config = dict(
    n_layer=14,
    d_model=192,
    n_head=4,
    n_kv_head=4,
    head_dim=32,
    d_mlp=512,
    vocab_size=32000,
    activation='swiglu',
    norm='rmsnorm',
    norm_place='pre',
    norm_eps=1e-05,
    positions='rope',
    rope_base=10000.0,
    rope_fraction=1.0,
    qk_norm=False,
    attn_scale=0.177,
    bias='none',
    tie_embeddings=False,
    parallel_block=False,
    init='trunc',
    init_std_qkv=0.0381,
    init_std_o=0.00882,
    init_std_up=0.0381,
    init_std_down=0.00441,
    optimizer='muon_variant',
    lr=0.0111,
    lr_mult_o=4.0,
    beta1=0.93,
    lr_head=0.0104,
    grad_clip=1.0,
    warmup_steps=200,
    schedule='wsd',
    decay_fraction=0.889,
    decay_shape='cos',
    final_lr_fraction=0.0,
    batch_tokens=131072,
    seq_len=512,
    doc_mask=True,
    z_loss=1e-05,
    train_tokens=831800000,
    steps=6347,
    dataset='wikipedia_en',
)
MLP neurons of a small language model. Each row is named by its layer, matrix (gate and up: input weights; down: output weights) and neuron, and shows model dimensions 96-191. Each number is 128 + 32 x the weight over its row's rms, rounded and kept within 0 to 255. Numbers have three digits each. A neuron's up and down rows have the sign that makes its largest values positive.
After each neuron's rows, "fires on" lists the tokens most often at its 100 highest values on Wikipedia text that the model never trained on.

L8.gate429:143107179106095172113134143143178165152135139086153167116097125153166172115142124072174124114189104172137151128172055172099201092081120100138130102129123129122117164181130172145154130103176131055091118174147122111155101086166152154082139184160117179118181094092183116133129133102141138102
L8.up429:136135079171135110133122115153091140166158136172169125103212158126162160110105074094095129126104116112149154124107142134127134166080141085159168139188096109178130172101136115147162132114146187112131116158108147119116146108094109108105098191036139127104142130168158110167162077168147111150
L8.down429:118120124153143141128109161127134113125101113106131092086158112167105122155144160146185137108125130137182139099121163134115078145151154162099154045113089056104129177148150130078166118188168186120090142190195099119131126148148103071062092124171157104160124145110119123056120099054120174174
fires on: " not", " to", "t", " also", "."

L6.gate15:110116075165141093126136147090099108173134083116157160187163096125100130111139169190099131145116127180117128088135091094125139115175161104172112148137127077172174134119152165157173131152121122123183181076098138152158158155135116142138117135080162160096087154136115066050136209108095099066
L6.up15:143133137085190152177131127115076120116105146130190076134149108146127059154093076128137101104159068148118172129133111162090128117142150130136165164109157098103126154100126090067109180137114064114136158045138193129086195155158071088118145090188150075125143094067108114088123149073082175119
L6.down15:156071065115090111101093131116143146103112196159146185092144112138128136109097162135137114131106071136149148177065118088141127161065127091081115114132102142122083081158169083173135156136103123059096149148096088116127134074085135153101103109115132163137093074147133101181115128163173135100
fires on: " of", " among", " where", " to", " by", ":"

L9.gate435:124125096122120148118109185172154114165107114086075141146177164125147129212158161119148154118217100060118176107121114125064144110149133090088160161158128119126154082189103149140095059117072135123106087167077165105110156115193123153165126091149151108163144109171082098170154163092069110103
L9.up435:141141150154114106103146145117095097132121103104139056129145141126137115098105145122096083128205157117082055099179091164080098130222167094111147128050108091152119097148138122130166158120129102166160096142103119128144161164100124134143176098097162130156122251113157131129104115129129099108
L9.down435:194152142152109141112128189180181066133140148133106145155140130153063127128113135111154139151139105090140162112100165165195100128126173177143079132136104125139110068084108149119115088150105113114030152133131106151157061110130093116111157121119144104129163139110101111184121107126147051158
fires on: "|", "-", " |", "=", ":", " Al"

L6.gate163:139118159158118150123139184151144095107171114069120165144151160129144226058135169063100136086092119107120080128119107075085152171141144147085116111159126163085166147099111158103157123138168143115091110129070141129117107145108151157148074135166109138119103151162121113139155136142162175052
L6.up163:166174053144103067102132106110151087087146123148114135148137127134172154127144170149149175191159077061171126107158106186137155133153097072147119111195153131161110103106167126076087099104141120128108097142132128169121110202163141184118145099109110133127117117126162104056106112134071143138
L6.down163:118159172126193195142084185143126134121121122190141168095059130106176139145193068073125072125046148154133084106126154114112125138123119188116113102111099131091186104135119117181184157158122127134153127097074150103142132055098178043135077129177134148118110094105173101150118149119126147105
fires on: " ", ",", " and"

L8.gate249:188114145146078076125073121111113046169154134115119169176144148132140119135116068088133143174108123108136087075171092099121116163151124105154155164094158116182179116097093161083136119128104047152079091140150227137131114132114182131082183120134145136086136107111112194163099110086116133163
L8.up249:145100099157159134103127107170196151129129105083207115157222180126088096145184112173146044124127095139096112110154173109170149118158152112109102143071108172131154193105140140124167129166065152184082126090141165147144111214167136126179143111176167119125146100077143122113169177072092125149
L8.down249:091134086166136160092166139128134168142136098153097146086140144123074222143120148162154131161142124152130125194112114141139142127139152137121113131164114087113120164092110084121123193206150110122144140103158115110133119076200103132090060169120115152150115122138141103119164078210152190112
fires on: " =", " was", " (", " on", " in"

L6.gate384:121191096106106075093144132105146154145133157137177100158127117213156163144046156087129103146149085132170144123132106141157140085223098087130147070128123110080074155073051099077127151139106107131119115090158126159069084177126077123086117129144102111129135115161175123133106155099139151175
L6.up384:113143126139135088075145145116148120146145116128130132133134115153131129126068093100130153163142088138133086130094119121175207065133111104079108146161121060113163124106122114122122170105088192117095116110178143156161130137133092144136118126142129169069084087150150162089107151139118105129
L6.down384:142133101122099113152196131108163193168105054082067148135103158135073122170164152185142180124123138151105126161078128096053094169171193142172198133096099141138131178161136104110126146118119101219020114113190126168154165107147145141126147121159120103189097123098111147142147095124069145134
fires on: " was", ",", " is", " are", " were"

L11.gate114:099153083112138169126121093189113136107202097117091151161139092171117100179126158063135181103099140119146132149123091081110123145114108133099173172159102101167122037194105162100130115119115068115160135128164147141083133124200108088122103132102158068122189128124144135141125092113136194083
L11.up114:169115103168125129117108112138091099189121149090142073116175062049103126119101147131148093061155129089094180142144124166133115127142092129164116187129161129098196085151164134097104174067112121112136089184149164157101165123106143140073105077094153124128192118175183161102098103174106084137
L11.down114:111179131099111124084123138160147136110123120156156088121143128117094113141113138128131101138147134132108157135114095139067170108142125093120164166142144145133158124174171142100089194181164134099162130141083095092120148074115127148094127119082089126176173132128094143111135123177129073143
fires on: "==", "|", " |", " a", " won"

L6.gate165:198157133123157134169111164184097109088118156130128122131134161106141125161180089139128132122078174089118095140169136169143070169131103125111174092061075154109137083097219161228113106097093111141082175150147093143150089129147163173160109091113111113155135113119131153179078198061081104179
L6.up165:147127146138113141107155163175140205116111162110146116137124163124183111104093058119120136115155128139116114148159129086128103141133141090116121109172096081125167082089194131133161140118067166148086120096125093112098212120161106127112130218134121099189134112148156167152135125134130080098
L6.down165:148183132131184129161118162137153128121096096131164096137126143091131095155213126118138119126137102103145117122138152131164139131115084151106179143068102186087055104134104140184094130098118111115118115212209132132134126147130144093140093053107109075115092198113117112155065171122113153143
fires on: ".", "\n", ","

L3.gate151:113175097109126094078145133102141126083073114128170108100169104097133141095106142146214062125171121160131123107097095130095168132186092090129101100132216154146127116112067105101149143101191188122113120138117091148081119075130070143137075121128161110113102084148139170159096140101090156128
L3.up151:132128087106165130094123115135110115115145097126111152098089122125115161099118113125145080110106097140158139108093125144150155162172120118135133113135094111130111159218082119082094135168152187102127156076103146097139058104056080174114093087163138161186085168117138140143101124100108116146
L3.down151:104151131124069119153198168182080123156139101122105108121133052132125123119142108092121170146138147091146098152154116096066094117135102166119156125106174134194136163053137103158121150147075116195110052142104159126125135085180127139101124157138173124101150083172118152115149144106108196078
fires on: "'", " it", "s", " is", " were"

L2.gate108:126179165085182101177138127118145168222112130185139155125099090086125159123185172137173091109179177130164173151162131102172088090114120132164127099122139124151085093105180118136136118088172152140143102086196185173135117083168148122177166134166141046128121148130135178103127164127133107099
L2.up108:136137139121127061166106106171155162158063119139124134104152102137186129124161147129164197145189143149121128102130151113112117126091124133084120072129130179163112147117132126138146094106145106159132123109134078138185057086088135113142112103194119147042107100105170124110087147150090115113
L2.down108:173060147150110140101169122085116092082163114083122180112138171128157125105115151136140087121039132112102101196089145132139110112132081140152136105136104111062084146151096138111104104118098110114129113141093114105077122154075141128044114139094087092128151127108126142153146132163083110156
fires on: "'", " of", "s", "k"

L2.gate272:141167072099138161130055147083114104129073106081157146133108190104155060171164106054150140142108148163145144122195166136118138134104061102136079156173129178097126141162128110104144105113143089121133099136162148138087082146138117079175138163188144120159118127133104154074078115144144079108
L2.up272:131110165093150117150118176088137098084094117075132142120088178154097132109109098100175133188130099144053147117185144165118114103085105146176117106121100176202113131113108150063138148151128144140134151137093155159063123124132133129169097156133173139115127182118144145137195110158160115127
L2.down272:155105160170145122089164179126154148123126133150157108121111116098173123150107116099088163127173128132101126153142137174087146092084103167126123156092122117144126177121093210075085179148099111111105133197102120119179091146158106107139160147129161108153101116049135136163187159060096124126
fires on: " on", ":", " the", " born", ")"

L8.gate349:139109127156137137111116100071093130182106131131126129158171138215117189127107130176160130183136124144093131092097125093141124138163124098194166148135149103195171133144095147154121091097134151192143070119090063173115076121074177147117146099155149137149135133124120104185134107157173137095
L8.up349:123129157161160159077115116078142127107150128157115042102148040139166121124158065139109126151119077099121189130137127152069050125177147086133147062099128106171158142103094121072091142139108086151122169108176153152090101097105107121148105107086128152127188089092149117137094165164155105125
L8.down349:176177129083168145127121099153091181108115144102116138096135133123086109114135074080111151172097119165109122183175115168035091145116184104102129095109132158156091139152132120133122167173179129087051156074059158128094082105149075122108102106104157132161137135129128205117073158100094169077
fires on: " including", " of", " include", " other", " among", " included"

L6.gate255:158111156135132151174033095176156100095156118117094144166125106133139114088136101065141137141144184150132089106101146162097149153152119153142102083135172112161073176138098103141102133091095134122200124102150137137098162182175093104199119188094167174130105174178115114152146087122194126095
L6.up255:167050140129135120146149130134094138136119129164163178131071064128145132130125132115108168055119131113112129141126122168123146139128100101121162209148187137133111142109181117066167077117120133124112108089139101069097143140089099057074063160134097149096136139157111137153151114079108162166
L6.down255:078082143142096125136117098079078075055102060122105146167158150125125096108133129122153153148187182129150125151164166145126152136122120132142119154182120102195114122167105125120115079119088162081160078127142120098215080118116183152189180173114089148135120192102078147117086126100135098089
fires on: " and", " or", ","

L3.gate412:154146154148078137103149098095120184116123151200109096079129128157095126147092082132161089149143137145099119173122095099084152131119143097138191130111121145114105164145087140057118155117157147110119128156116046180122112097064163139092091134133100122173119095128181102127146095143127117071
L3.up412:063177146113131149159146115154089128119139106140133167082019153130189103139078127153106187159124142170148074175103137121134114122177126103149118107108160108153082134155133147115156155168132171079149164096168138116084062110037096139153101091131121170111154129107158111134076164139118118121
L3.down412:119137174129103094082131154132129145154126154104139112150098108150110130127144149108208114111138108097157134148116174091142098103095193153114156105105149080184123164161114051105073111135142133107055129153101135125075133078165154161203122107140140135128123139107129132138139104130122083098
fires on: " is", " also", "s", " are", " come", " represent"

L5.gate497:139083169169127139143151135147103090198144134137198101137192141131115096126134185124072167135139109126133134134176101115136113130195060141101127113152104123083162079150096136162110098195180110114136119085123147156059102104133148149123096150134114100098159113109096106160108116119128127120
L5.up497:149114133125127138108124147157150133097123126089158108101219105123177086132094129157121136135101197112152126153154106130170167100095132147097097123094168124127075124125090111151111179146144133212134123126198115158054102129140098140115100162132115152173146129170159074116110205165122136105
L5.down497:103100072119129109157148131156146159105085124118174146163070150097136134104086138111075081101144108124139125173099100095104082139139054107147136121141116112136120106082091131104065100147126127083087120182137128147151156145105187114149194181131160088166105136144128124111096132156086085140
fires on: "'", " |", " /", " –", "h", " Died"

L5.gate337:134053102160147142074141202130114032026152164116091097120124184096195091148170125066134091134088086103075188126141096124119128101151129106160129118133148137170154168146105121087156094086106161137135113071074124129065126203151138146140132146122110106118152138129123110091215142120128172149
L5.up337:104150115120134138104097161158125104147176124169164092143163109153215135172138100142119123162073147062125183144143135165087147085120088073108145098123132144129169134155129152147152112127126146185162097168173201201084161106100071167054184120096168152113112104152179077168179136185171166145
L5.down337:153218118100175139173175062151136163129104134137104155133082145136083112146177188090135135152082126140162106141128098161064114124148147165098146057111112120104120047122134097138158101154167167113098151133120157102101177147155122094129118168133092156148076166095127111106095154119099128112
fires on: " "

L3.gate493:145113180081128111155114118133151141160121163072127098131147141151111162152107112148133072156210063112153114110104118103128103088137117086070156134126105173130162163131082053139138118105145131121077170128120114163125111172168109145155129049116131141139121148146165071127099165085110163156
L3.up493:144121112195125083167125086075122171094090141150094138159147104100134142170132118126164169155096148148107117095143083067169127160158162130128109093116085109114064168065127047145135153182100106142082127178165141176091124159089123133146165129140101128144139160056116120156225124126168070126
L3.down493:086146085137124140106130171133141110179107097164162151142073143090152088112134154123120113100166140078139088089148175180156101111127118127127122174097096082173130128167095108080203150152206115152109132111073142081082177096099127141171104154119158159136107128120168120133106102123118089140
fires on: "y", "s", "st", " up", " down"

L5.gate297:159139111164102146163092117111117155107055116139113126149132154076073124105138116133091083128137132147114107117171195136078124125107052035135161074170097097143143117179150096133119173140104103084140102099188088128159162137060057109161127130117080103097226131119101091099131157182132058096
L5.up297:146090136121151089094084113160134065135128169086145139144120143057114129101089114107144136163170158122129202129171162172034119090069089098179084131135128106107156126142116147104214167085126164135111138182187093184142154107120112157145148105103127105080112105113112143092196074134130126137
L5.down297:182128139166094100193154174164167128138122137103134086170143145072071072169162114110117147155108095134110148141103102135192087090152148163111139119097128121103153098075082079127099133128095096068071117128103093146114168117195131095147125128142132111112186188119097137104157119110133130146
fires on: " |", ":", " age", " –", " Preced", "-"

L3.gate444:134138120091075096110150117133116118150146138101173179152111107198178140119191081125176129140146130080144093110164124126129074164101129165087149097115179137097172126098129130129117193112111106113098084103112129102145162141170108072161152177140173121103155181182148132090047127186155136203
L3.up444:140113110154090177074152159148154140097126149100134086127143110151142159113191113090153098135154058138072141114120115156108126116085135133165109068078124059123072121139103078133138148109178122094095170124124172147091089137172153135096122148168109099178161102134130070118115141090047123149
L3.down444:157118126159121150159084167131144098079120146094040076142131127085126125151158134121135152173099101200104139115137105176110180126109173132154122110126105117128118079217091098163139117077166110177122124166133086077091088060113082164089125184149125137099110124136178141178175174118146128157
fires on: " I", " in"

L9.gate261:114111053143148153157081102064135076102180145128114103139131125150113106106085135071112123111052120154138147039095180172088128137094125148075079158105158097139131152142098109137183091127120117169188161141108139105142145109163094180127133106081157138169091115102128116156152123146119182083
L9.up261:150137122134194156169129090128178156128124167186131089164100133112104120173095097114144122116158155135130181169101189111162129115089058174145109214164116110143141106130079152132181152088094108136104139159109063127107174161162132121147125161115131128117103100119128118133091144136148185127
L9.down261:144122114135140155164125095146136222109158137080145138158134113129141085150181126087149177105118145094104029130153179107146138082111116149148110118106114120099150074216108169165176148138169073058192134107168080148105121081146067092141131194118139117146133115122111153165148141154153104131
fires on: " A", "a", "la", "ba"

L2.gate66:123114092135133154133135131143089127135203154151094083136065088119166109116068111155087129111161189131167209142134151112142142069206075149119135112103121188140111141097101151186117142115104107131091149175190116145080126122162143099108180183124163099087118168167148205107126077177161126096
L2.up66:112135127071151212085054142152131129175117176114134130060149163151127124094108123144133138139143161150177171146129095120131164136153087079118145150170112175132147122106150132155087106128151131099095141167235067179133114082149134157107125084116114119133172127141154128117142139125156161168
L2.down66:115147118119112106107123121119095141079142109147091105106151111157088140128217176135114117100144142146117107044133118134099213148129078148092123143169170175109148112186088116073110137110159150137113089164200113124195116167178166087184141098104098118165179169178101110124126169101109151160
fires on: ";", "-", "\n", " Give"

L3.gate428:165136141141127149144110149139117080150127087146162060124194118100128150134118195116164110106129138078127108125107176121124093105132076148126128114129160164116147122140202110221096096122174100193116145165143133144163086135115134144146096132177146170157080079139143051068156106144124115128
L3.up428:157143098147103140120141143111083078090126175112169114113144129138113178061086169153159166135119135144149189168126134116161100123158169112176134112147167131134109155081167130154102110147135105135185156123094128139117121128170135152152084110132102180162100113142137164142127158166136125109
L3.down428:143135157185137162177167120116168171215149161139158195187116145131098111114141085069149160162140148134099144187150070120139149130147132140081105146126083101102088136113106141071107139147078138067094183092137151123140194090134098146138103077102124129134157210142137118149074165131105126102
fires on: " the", " of", "{", "The", "s"

L5.gate106:169108076135171133105181160125136140167144146069152101136184149120120152065109137067124153153182166167092088094109129091176082110152115075101066117158100114129161114115194139084110132144136139101126114087148136130127082100174097141084107159197154094197068133123162105110075120149080121129
L5.up106:146166157121152148127085075154090158094125104174106132179164161121122132110148098164113143151135071143120083141128107130149138095149134147152174099152145146113167148099107111105146121081136134111120145120205098120153179159097115064088121145081082156141117116215128106139158054174181119158
L5.down106:096110114146101081072130165112072097158095100167136156154155138166097154135162161141080171163104137153194140104081136135151127143191093102099104128157096127084109149128179163076140105142110132108156125138156122180127096091087139119086124107104095135146103193149156080083135107098074190120
fires on: "s", "\n", "'"

L3.gate142:135129166160100146140095128049083144044168123095095155117085138142117083100172145121102128102078125152153145152122158223128131141147086029089169165088108145129073126132105177161125145079091147128169128115153124143089108131094068177143155142113120142129208080152081087134089111164138185151
L3.up142:117082120093186123119167160137118136094156140139109103159092159140139133155080143131173134090149129152134141156129150176112128178100061162122109132124168121157089182159130181174138119193139167150161143143126112129084132170142149104141161150160160090119155166138134112181149086202187112200
L3.down142:124115128123113173148085125128088184065208113137147170127110133121070109118142150108151083093070116132099102103081161197141165095209119042082132137144146117111126096142102090086120127101104116077121119087140143134090086160138065147138184127143189169124121106106126165104186138113109171194
fires on: ":", ";", " |"

L3.gate128:121103093091167084240110132148151119115143126168119128094154113094136098102141131115097088180141102134119159139120137126104103102123097096095150176170128156195104091184098110121132110164142192085190110132105079165060162133116186148166128187116100093051123085123121125139184162132116102093
L3.up128:120079152131123126167136127088149130184144129069103100127198118136177122116120077161166170108108130133123145073142120101159079106126085128156236135144099131170197157121112159103145152175162173090137052126123174168116157094123134112156103172087123104084130164100132097150080188110176085124
L3.down128:120177178104107147143144143168048163139095097168099091070072091130139115047123175112124144052096137144153146155178142165116092157135105142155117164103166146084099069105054130165110100110147133112142112144130134143078152116123149075183133123179120138109142175149147143149130110155194131055
fires on: "s", "-", "y", " by"

L5.gate294:171154081127176116122132128200144104110097170135098040099194089160124164133175130111123078179199109067080101095077169150136184087108082075092118104123166122124122154149114131113140115129158113140091108168103155078116116176147148110123118100124153163155134087138151110123170139199093136132
L5.up294:159074049120170140139119023162093136138110118109146060107128109141136106115153130097122140131106126140100152115124088141121066127170149164159130121147151096157103063124165133067088127151106142149093133095144168077141118125254107100117095088157167129131106123096178113191162118134123170117
L5.down294:085143093130126164172136164168209138128109118116058115121092107083118105123142141126139142131132175105147083094142136146146156140109163139137152133103102109158062160101159102108093135133086172162144135123084160180126176099145171067138105098166105154119106136155173165074148173129232123166
fires on: " to", "ly", "ic", "c", "s", "-"

L11.gate324:111153131133109198116083139134099075142130161047102139121156127137164131145139100099133082119092139156158088088127126088161134118131116100093153127092145093109147125118126158108092173119147128111130076113203104146069207155193091188101173138119152119105117116110154140051154118179133108079
L11.up324:167159147157130108084173148158144068104146125161150176098079108142153120139141138136151163182196115135148074150125108089149157078151120095088110195117131177093116175178136065096100103117070146096144135109080127186116128112147087166072100149176158106102094196126114106102116152094060138125
L11.down324:135118105103110110107134095135216130099131106119106139113142153119108137095090153214097128102112146069126133087131163130150081102144124129138132141144156164138103088124139077167145115136125138171134074135091074139121116144144121167168115177060174131120128129120137069107121161128136109135
fires on: " \"", "-", "—"

L6.gate215:120189111095137139117125104104067104127159135101160100151142101147098122142141081142096152125161103146176098093112096194076175147176046137141096192152162147126120153125190081110157126147074092085116104120162167092144117147130171159106170108166165100156118163184151082121144140112070207177
L6.up215:091104084141090112156152122162130080135176158132138074215093115147130100174171121128116178100176133107156088178094091170129135179152150104167185101114082101178119171080144161135109117136114140205073071068152134125138132129142133179129154139189152163129098158102154090117082194091080136145
L6.down215:120127107138140129131134106177151145108143112128135106108152147125112097167145179101166099127117100107077116156132156166128072138073135139107083087131094129094141120078107181201086120119077140187118097114168153102143185068107089155125072118089098172171143117104082133117066131129108072104
fires on: "\n", " |", " '", ":"

L11.gate470:117093180200120155133145145178146127212117140137083168131117160124105068144108052153142125177133159127130170115118127152079129123147132130099142194148138119085125133124150140107091132152128141143116114178138122156148158132160137130103111152113106195085163200169140143103095125151168192131
L11.up470:159174191161158120080137129116116130148128170107130154117145118133144142106153138163133155095167126114138102122139107093142161093159094036053180142138120130135166055154132069131130187132093188166136129158161140098140115110134093181149129099145099083139156138179116084131130171143178113111
L11.down470:095092127106166172140128137102117082111123145086072135150150103129061154125096134194171109154133152147110185194144154132124109185127129152098102126154143119161124129120139112101085105093189143116151133184198148201135117151126127108154140093082167090166161126159209135116099113108142146120
fires on: "-", "|"

L6.gate313:082122094114140139144112087179149143108138114114132170169094129170193123076063131112146173112161111141155067088081122205178124099121076088135137097113111145144106130091143204098111153148135170102076092114160122070122112141148172098133165162158097108191086147119154104106107124099151118115
L6.up313:138111162060166130149079059129063122097157097118067129219096128119121123150130173160139099174127179073155154116141095203195107153177165086117186134084088181204167115117145111056132132113158118173083126139158119142153157127133091140148147132164115154108087102151167116076115085131123114130
L6.down313:129122124135206065145131085077091123134166076154084148165126158113145097111086184142084097171181120159147115093099123095186099123131083109129175152056112101115170123079174108090162109136128144084134020181160122089152169083199074134166142098111121149127111077116110110152117135056085144149
fires on: "\n"

L3.gate492:178150127078155127126136116095115086116078168128151132088157128152084065098132111102155091207121081114163093134139109117114095119224156127130154142096104119113135106082195127065093120181108136109097144152177120114081147154151138112138172156147071187074120175129109141139179111129119105114
L3.up492:158168106177121064121172151105151119153138189081163125133152114144146077146136098130142097114049138104149095137160136097174126126136149122118124178104137088166133107116175126129123123149117141189131193151176149109165050186109189129140070120202105153123120143081145112165165125176118089137
L3.down492:109194140088174163145125139139176128129108171163128194126118118079130122090179117158147118098147156105055185129160190104138102187126112144127109129112190128090128101126116093150093147145121158160087072127125127177109165114107102064157136125053159159168107135141174164074114085084147146181
fires on: ".", "s", " Beach"

L6.gate367:088053142117150080139150131155121155099084135114151121087093123155155112113129084068149104183175094199185140095130149129119159147086134126144111133129137136124080170103093183182120129197141118161117102111083100160130093119122126120208159190176161120126085086118131103115153125148121155137
L6.up367:205104070141148154056148109148127072181153078146104157086082119091152113060131097143149139104107138111138131125176099087162158119190106135165146199104176136106174102149124107087166118177126161172115162080145063109098077146131123101124094160120136133138137158164165129117108070130071167152
L6.down367:091135162113112156121067159119125157128124140160101049120121114098131118114174110127127119204120175147163161180083149127084119096123149136139121128137126091146115141136119127127180115133123117122196156129134161152120130177118108108175118125109143163109139113130135086143162104079078177089
fires on: "\n", ",", " and", " who"

L5.gate410:176082140179123117125135132118147059089107201124025129091083087161162160146158135130102060171114136146050160136196124118166085124132102137140161164097159094114101142164136190077102144187117178147137129145142115169177148066167097144137131082124149194199128147177098176140065112112117106145
L5.up410:151095113125136167119162155127165154126099101138117091100115148145164133117142110099089032132160098200065138155189138113103097144091149118124164089093149107165119122121121050106084145117074114066141134098133122155134104105171131129103078077138080123104108164154132159127132170113121116117
L5.down410:137165090113073109082101109116125123118151176100137220150112040082134142151166148153185142115112173127101124054074112088161150082199128219152086181135068159174176141143134093176115086114153120117182114189144160152083113108141135093139111110183139118072156132107150131099144167173158123113
fires on: "-", " A", " in", ")", " B", " D"

L5.gate24:122116110136074070149109143117170128095200119119105185114169105101129080153123118113138104081117120097164108121121088153166090107134143089092189155194164130128118083111039115185194096116096118135122183094152143099173117134155143126126133153101108085173150172093150083144111153123101080118
L5.up24:132082160112222145141144164110217139062168146118159142074134190118143133153101116125113094132114075135128103139134107140161078160168123185097143142147114174141116150165160140103156109151106176151127126125104107124066155152098138116126106120191126134121136141106074091217145113176100122156
L5.down24:150114072123157123110144159118176162073143125103163110131179093134043106071076144148133165117106133148182105131114109127148149099144123101143153160172079075128127151129115108113090134117103068173090125147191132133186137154145124059070145107108098087099112104078087142095057134142083161115
fires on: " |", " by", " /"

L3.gate286:183131142089105165066173059150173056170112172080147150073118128166128159130108120132139124161131131125123117050118150150076102110112146093074140115106081138138145116104141117168095124119117168096121107138091089125081100159114087103150136130126110126124125116104089082169095089063119136086
L3.up286:116134133109131109107146035080075104116131160081148132148179133142124099128119114093114158129132157142063103079132105090109103143113083133055109107099134122149150166165109145155147114126101152129182172192137175069094096164133141144168136134096179130128124127118147142118148102188111105122
L3.down286:071125091177058202170109128124152110132159128183149098139171119067138132161144137149134115181132177104115131180104069140154157110169147165111131079115140130150126121182147154118143103103065088178149129144145167105067142104124109104155090114123065160139158096151145155064129137079122156197
fires on: ".", "s", "a", "N", "A"

L2.gate437:143100128066170078223122095111145111149147131147084095122132087137141128107119154163143104162233113141126136085121131138158133042102171145145104082184152121176132182077093108104089146097123143106171137123082151073104092178120120108158133165122061149060112127130138143054123119113145140171
L2.up437:098117136119091122196160134152119069161075113163146102120171196075146083098077129162148165143139123111117152112076094098098137135145129170154142121110090096173143110140114123109100088145201092084089132135100119166105104115159142149075104066133122080112124144117170109129089132128131112085
L2.down437:161188131103090209135133095074117068098116192091092113108100139097138096112143078147103116190106160097131134109083150125103114071150133121110111115133152098091125134143058203152134114080137182196098111190127095213127126086061147171164105078086105165171169086117142149145127145088146164087
fires on: " United", "s"

L8.gate390:157161137158156160108105095164122085119162184097129122218093128107168117128116169154131205128122115151130127081136113116103112103110158111112162157107102098100101119163162116127117087190143135151140177108158074149139121123141120168209129191177130108185085117085162120187154152106133086177
L8.up390:170080161111154152146164096135181148113136142116104108150073129082151069155098115107118091070130143100133125131130114112172103139131116128197134109188156154138098109115131206142141095115094127163129112185072063161169131144133115143101137194084130155106107130160153130146097171080091117107
L8.down390:172123129154121132101133107153170088129150106093127136120152158156071041127142073128142124136167148122176102121094138123145099148103121040126139164150100140150107133143118074114143100079132146141142098151094119180151145115183135116145141144107171123134074152128079130115150154164058190162
fires on: ".", " A", " E"

L3.gate129:116112142117164194124134200200115155139159113144119115124069154115146156148098134128108100129164074114118140084062178113057099099141190128151195113101097163159050110094131089135126116118141118116118132119131114118101145142144167139092165150106071157146169158124175197088139117126156112087
L3.up129:101137133090172108176141135126166146154124160180134103161069119124161186153143125093088160134152187142136133125069118100064134184141114109131175156110128107160120091121070127090122168142158172148127170086091160124133083137134104113110108135091150139074223159153125121144183156080159118080
L3.down129:139096092099153178086135098091122136136127169144163195188183098133132110129131115138121134147065126151090127144152110179166078081182154165148099147113096147070166140122097174108105148134142132116109111150067120186162096149105042091204138177154130135113080131152127104159062156084081109170
fires on: "e", "o", "-", "i"

L8.gate207:097136113178130170148142083136156105153137139068198107172106121163120151143164118083136134142114107076175170090098080098139094125119115105092115114173168061085108086224114127127158089174134148127129125167135068113149174113141184149151088169159127156151082165119056099125196207092159152129
L8.up207:126152161201101142134195163114121098140140161148090128128118112208126137104157143155146142103109169139105083133137051097104160128066084103126106203216130104165158114165165169087182149168143140152139100071187123146168178129139121119139132091167127119099121175148162133105178067108215127102
L8.down207:107069070107122175086120159100114133068142072118110178099168132138185147137120151110095114165118114111109137066158140152107086193101158072190125098121146104150106155118154172138176093066105173105117156148071154112150068200068146144128144113052169077140072077149079107138088124126166089113
fires on: " ", " and", "-", " or", " re"

L3.gate303:165106089109113116084140136054155168094090125165161162129157114115164109131119116127166108161148126121095123155158130063198154140137093111066138115148131185122182172115153093095141161132095153149099148125113117072145143102162142134098143154113107119143077127155115115139124158159088107159
L3.up303:199161243164104124078143150134170114104146126095159115141135105105134189098122136184154083170121121150086140143139090106207117190176103087121077095114148136108095134041135066144116161145119163061154131162115172137101129117133118137161132129117128154116159151099139131127110125105126146133
L3.down303:128089114130152152093085127132129189074081150119083106098088145119109084132112187113113132064167128067104119081138159185117129097144095128155183179169085171128139078178107162083133136111159144152152112094194129108105118095115114117143148124096099156092084138128122142117178155112118106120
fires on: "s", "d", "z", "ed", "y", "."